From a checkpoint of a small transformer trained on Wikipedia.
Size: 8 layers, width 512, 8 heads of 64, 29.7M parameters.
MLP neurons of a small language model. Each row is named by its layer, matrix (up: input weights) and neuron, and shows model dimensions 266-329. Each number is 128 + 32 x the weight over its row's rms, rounded and kept within 0 to 255.
A block is one neuron, or neurons of one layer that tend to fire together. After each block is what it responds to, as a language model described it from the Wikipedia text at the highest values.

L3.up217 [143 130 169 111 113 142  99 103  35  89  83 133 108 115 127 128  90 153 175 180  83 156 105  96  90 126 124 108 153 135  91 155 124 162  74 133 109  97 117  78 170  84  88  71 190  62 156 182  68 147  79 123 131 135 136 133  70 148 176 165 108 196 124 118]
L3.up317 [ 83 110 119 121 111 161 179 145 170 108 112 134 164 161 159 103 145 128 123 141 158 138  97 105  86 166 184 117 130 128 141 137  62 150 115 174 123 141 116  84 100 107 109 102 107 145  87 154  98 174 138 109 198 148  77 124 191 119 148 115 127 116 130 137]
L3.up673 [107 153 106 159 149  86  86 188 102 128  84 107 117 157 118  90 108 135 138 169  86 210  84 117 164 126  91 132 135 109 101 118 119  69 168 156 124 130 156 142 163  91 129  92 121 153 133 128 147 154 175 105 132 116 153 127 129 115 199  90 150 168 164  87]
L3.up1722 [ 73 134 120 128 102 103 181 161 173 162 114 126  47 136 123 132 114  91 129 198 179 179 128 103  77 131 152 136 120  85  58  73 145 101 141 111 192 131 119 134 177 107 125 139  77 143 104 106  96 154 126 175 144 171 142 102 133 102 107 155 143 115 112 132]
Responds to: Fires mainly on the article an before a vowel-initial noun, e.g. at an average density, to an 8–3 victory, received an MBA; also weakly on infobox field labels (Coordinates, Hanyu Pinyin) and home runs.

L2.up20 [168 112  79 215  77  73 125 135 154 125  84 139 145 101 137 129 159 143 141 120  77 117 152 121 155 123 117  61 140 161 106 120 134 104 150  19 140  87 138 156 156 141 127 106  99  77 134 111  99 148 127 129 143 150 139 151 122 130 104 160 127 168 132  91]
Responds to: The word same in the same year/time/name, plus hyphens joining compounds (three-hour, Cup-winning) and in markdown table rule lines.

L4.up4 [142 115 175 127 133 129 162 175 108 117 149  96 125 138  24 141 164 192 137 196  61  98  81 113 129 118 135 141 149 169 129 191 173  97 103  64 101 118 124 136  94  45 117  82 116 141 149 169 126  99 109 139 147 105 184 122 144 158 119 129  93 129  96 135]
L4.up186 [165 117  77 147 128 113  79  93 134 160  82  93  80 126 115 145 123 191 144 166 184  95 155 158 143 156 121 144 159  29 185 113 189  99  98  71 139 103 107 127 177 107 131 137 196  82 120 107 115 108 120 103 130 124 141 130 180  96 116 115 154 116 145 108]
L4.up311 [ 89 216 170 117 136  95 176 103 179  43 140 110 128 116 130 125 142 105  97  92  93 122 148  99 160 145 121 114 132 104  85  83 239 121 110  85 118 160 114 125 201 153  98 147 128  64 142 138 100  53 211 127 125 134 182 128 129  96 181 149 135 144 130 103]
L4.up680 [119 113  76  84 148 183 146  94  74 120 130  83  73 174 144 108  78  93 130 100  70  82 142 177 153 157 142 132 104  96  99 161 119 125  99 178 167 147 175 152 132  55 121 117 183 128 100 152 135  96 144 137 144 189 170 168 139 160  66 167  87 146 101  96]
L4.up714 [108 120 139 153 110 101 149  85 149 100 134 142 135  63 166 128  92 110 115 136 100 136 147   5 187 128 180 138  64  90 129 176 109 146 103 152 137 172  90 107 106  72  91  51 172 112 136 119 146 198 127 164 170  88 124 174 142 150 121 151 105  71 136  86]
L4.up766 [104 193 138 148 130 137 164 122 129  81 141 114  89 149 128 142 129 110 140 127 121  87 137 101 128 131 158  59  68 109 149  98 179 189 193 112  70 139 141 139 190  94  88 170 213  53 110 106 127 119 150 119 152 125 130 164 100  88 115 122 169  76  67  36]
L4.up974 [ 82 109 167 118 175 128 145 165 166 107 157  90 135 150 146 110 117 124 139 142 160 124 142 118 100 199 117  88 131 133 103 116 151 184 138 173 118 113 120 151 121 140 191 153 121 103 113 126  75  98 145 120  93 111 156 199 137 134  63 139 135  62 106 127]
L4.up990 [128 112  79 104  97 178 134  76 134 156 105  82 131 121 143 117 156 157  94 116 135 155 150 141 139 147 102 114 138 131 134 120 159 155  80  96 119 162 138  96 127 128 140  91 183 164  83 131 181 135  89 125 161 112 159 123 152  84 147 134 106  60 161 115]
L4.up1514 [ 90  92 130 120  67  97 139 125  79 127 171 135 125 111 138 159  98 126 184 144 159 176 166  97 177 157 115 204 169 122 126 160 101 132  60 143 103 116 137  92  72 133 147  98 123 141 130  84 150 100 148 127  64 119 156 120 142  91 117 127  98 133 150 154]
L4.up1543 [ 39  76 141 141 172 107 125 164  92 144 143 155 115 112 131 169 140  84 118 175 148 152  69 122 108  93 146 149 170  85  93  79 161 110  99 137  87  65 109 102  96 122 144 149 183 102 132  94 178 173 147 161 154 101 115  94  97 160 128 163 138 103 148 132]
L4.up1615 [ 79 117 144 199 141 158 143 180 141  90 137 190  89 137 124 125 125 154 149 112 139 135 100 154 124 165 136 122 119 150 134  91 161 131 152  86 167 167  81 109 154 108 147  87 141 100 143 133  73  89  47 131 121 107 133 136 168 172 116 146 125  71 106 129]
L4.up1674 [150 150 133 146 100  94 108 125 167 220 119  73 108  97 119  73 152 129 161 127  85 114  94 185 114 137 116 179 148  85 138  82 207 102 139  95 152 135 143 119 136 188 108 157 123 149 155 112  99 153 134 139  85 128 190 131  88 157 110 167  85 140  88 137]
L4.up1742 [105 146 119  88 146 141 117 174 106  87 136 145  90 143 116 154 125  84 184 131 120 139 111  83 109 178 214 165 143 107  71 184 146 119  80  52 132  85  75 137 111 156 175 133 162 160 112 174 176 155  58  80  79 144 132  93  97 106 138 123  99 106 114 162]
L4.up1908 [140 163 165 126 169 126 135  99 130 130 122 161  80 146 165 112 139 140 118 139  96  55 133 117 142 136 123 102 120 157 108 119 148 154 124 117  50 229 147 127 166 137 126 113  94  63 124 136 129 142 132  94  97  70 164 141  92 136  49 150 127 142 142 152]
L4.up1925 [105 120 100 107 101 117 143 165 133  57 119 130 164 136  96 118 182  78 147 140 132 104  97 109 112 125 143 175 130  90 150 131 113 152  82 124 136  91 128 110 131 105  64 172 170 145 124 189 159 114 150 131 148 144 128 121 167 189 171  68  69  75 140 125]
L4.up1965 [155 141 106 119 137 198 152 167 109 124 150  66  94 136 112 146 106  92 110 150  70  73 193 144  74 135 175 146 148 147 124 113 124 100 107 142 126 123 133 168 136 102 142 174  84 125 108 181 132 161 111 121  67 190 145 157 133 117 131 145  93 157 128 119]
Responds to: Hyphens inside markdown table separator rows like |---|---|, plus line breaks after header rows and a few word-joining hyphens (ten-week, all-black).

L2.up43 [162 117 118 161 137  92 104  68 138 142  80 117 108 124 122  79 139  96 185 155 125 111 159 158 114 156 212 129 175  24 100 123  84  52 125  85 140 164 126 168 141 144 164 149 146 161 173  94 194 119 157 135 139 160 185 120 173 149 158 134 128 182 124 119]
Responds to: Mostly the article an before a noun phrase (an average score, an honorary doctorate); also an- word-starts and name-initial pieces like St, Cam, Corn.

L3.up246 [137 117 106 169 155 118 105  61  67 119 180 166  82 136 145 129 172 121 138 150 120  66 100  85  85 129  71 155 123  33 113 110 165  71 152 104  19 175 222 162 160 105 122  85 235 140 150 117 127  54 133 134 181 153 135 105 105 147  89  89 142  65 125 176]
L3.up736 [ 87 121  99 142  92 128 156 162 181 114 110 124 115  87 172 102 115 134 116 115  57 109 178 122 147 124 157 157 113  74  90 122 165 161 175 119 163 160 176 159 121 140 162 163 144 128  86 110  93  43 114  92 137  82 140 166 151 151 105 128 143 110 105 104]
L3.up955 [137 159  85 137 134 166 134 159 158 123 139 131 109  84 117 113 138 116 123 151  84 163 142  60  69 117 134 183 199 128 108 128 109 103 119  63 153 199 142 101 182  81  94  77 157 121 140 157 104 144 105 157 154 139 160 105 105 173  63 133 112 135 102 129]
L3.up1142 [154  90 106 152  23 139 180 165 126 125 113 137 118 150 133 124  80 176 127 200 129 101 140 114 142 141 119 123 104 122 154 135 104  77 148 162 123 147 101 145 129  94 185 136 110 157 122 188  98 220 122 149 159 130 134 173 146 112 109 155 142 108 178 114]
Responds to: Third dash of a "---" cell in a markdown table's header divider row, especially the second or third cell, e.g. |---|--[-]|.

L4.up321 [157 129 115 110 110 136 111 192 101  78 113 136  63 106 145 111 172 143 130 142  92 148 103 123 143 179 131 138 146  99  18 121 178  97 181 165 119 157  68 164 209 158 148 105 104 169 135 177 174 124  96 160 125  81 149 163 154 104 139 106  99 170 109 169]
L4.up465 [109 180  81 134 114  69 154 130 109 113 125 146 138 154 153 156 146 153 186 166  91 148  75 100 162 137 161  81 121 165 159 105 118 165  70 110 144  66 135 118 122 158 145 146  69  62 117 146 190  94  94 119 115 136  84 120 151 119 137  93 111  58 153 113]
L4.up511 [145 165 140 132 104 162  77 113 110 156  77 152  71 105 160  96 115  79 129 138 176  90 110 118 103 173 168 125 134 133 135  63 125 149  70 150 146 102 118 102 123 142 155 125 215 203 155  77  97 108  38 150 172 120  79 103 122 141 186 107 133 136 114 102]
L4.up806 [149 158 170 145 126 132 152  98 158 100  81 153 185 136 132 157  66 118 145 137 144 108 181 112 126 187 174  47  57 120  95  94 123 146 165 101 131 139 154 133 156 137 140 164  78 105 180 101 167  96 167 140 158 100 107 117 152 184  83 137  85 154 107  77]
L4.up859 [103 112 120 147  76 130  98 121  99 128 122 120  91 143  98  78  97 182  94 154 186 139 143  89  65 131 133 149 156 133 159  81 169 131 151 123 170 138  96 164 139  98 160 115  93 154  98 112 116 114 152 141 105 131  91 138 166  56 145 128  96  44 125  77]
L4.up1024 [144 152  99  95  81 145 117 180 130  50 150 116 106 100 149 153 139 179 112  83  90 130 170 105 117 182 154 130 136 166 177 162 111 111 170  90 129  99 111 191  86  95 128 115 154 112 101 182 148  97 147 141 130 145 168  78  96 189 155 183  75 108  88 162]
L4.up1056 [117  75 143 158 145 110 132 126 123 152 110  47 116 105 158 123 127 114 117 123 213 105 183 145 168 117 147 150 114  83  99 141  84 103 164 162 135 102 122 161 118 133 168 163 146  95 160 100 146 104 139 155 152  70  95 120 113 150 132 114 125 103  76 117]
L4.up1180 [132 125 105 127  98  90  70 139  87 122 130 110 114 143 143 145 149 144 160 121 106 104 141 177 130 131 196 114 118 154 175 166  83  80 156  82 155 167 158 123 205  93 226  86 122 125 106 121 117 111 101 156  89 160 140 212 196  98 168 149 149  92  98 159]
L4.up1270 [113  89 150 171  92 110 131 116 152 141 135 137 121  87 185 104 161 142 191 126 138 147 120 128 100 105 142 118 177 119 168 129  72 100 170 126  85  74  99 144 114 138 115 101  92  88 144 160 150 167  40 108 160 143  81 144 109 141  60 128 145  86  96 116]
L4.up1464 [138  93 118 144 119  84 154  87 157 167 157 114 130 113  96 158 182 119  73 143 138 143 117 155  96 134  99  89 137 106 138 132 144 141 113 110 151  79  34 118  93 107 147 133 102 153 119  58 108  94 154 156  43 112 118  70  98 149 102 117  86 122 115 155]
L4.up1500 [ 81 128 119 145 138 142 137 130 125 149 162  67 117 100 102 103 161 108 141 156  87 125  98  94 143 120  97 149 122  78 158 164 106 111  26 133 165 135 105 160 126 135 155 235 142 176 108 151 197 140  78 164 138 139 145 157 135  71 157  95 142 155 121 157]
L4.up1522 [143 113 126 152 160 117 157  72  64 136  83 146 121 160 165 125 138 136 107 167 129  85 157 168 134 158 230 160  97 135  74 133  92 140 133 113 196 111 108 225  79 132 106 123 126 108 168 104 145 130 111 133 166 113  79 210 131  81 137 134 203 145 175 157]
L4.up1596 [132 191 151 171 131 204 109 130 151 132 115 121 159 130 130  99 103 129 133 146 191 111 124 117 152 124  96 128  85 100 140 106 112 120 114 117 145 101  61 142 165 110 170 146 234 208 148 141 172 151   0 116 167 171 146 111 137  93 130 100 123  45 198 170]
L4.up1801 [145 187 149  91 100 177 106 126 131 110 147 147 129 168 137 183 122  83 160 151  95 115 137  94 119 137 112 183 218 175 152 126 123 145 116 125  76 112  73 101 148 141 112 115 170 116 114 101 116  84 111 142  90 181 136 130  91 139 101 106 149 161  92 170]
L4.up1847 [ 88 117 145 142  80  82  34 130  77 101 142 180 127 142 133 107  72 155 181 170 152 157 127  86 108 142 190  84 176  96  76 135 149 133  93 156 170 122  88  56 182 163 148  74 165 109 107 204  88 124 151 220 133 136 164 170 148 199 123 141 138  87  91  94]
L4.up1916 [112  81 140 104 153 170 125 113  71 102 108  81 125 139 221  91 159 127 118 155 128 126 107 147 139 118 103 137 140 129  67 171  90  82 111 144 100 149 100 144  79 137 150 163 108 194  40 112  97 125 111 126 100  62 103  82  97 161 135  97 212 102 145 125]
Responds to: Mostly the article "an" (or "An") before a vowel-initial word, as in was an American, an instant liking, an immune deficiency; weaker on hyphens and word fragments.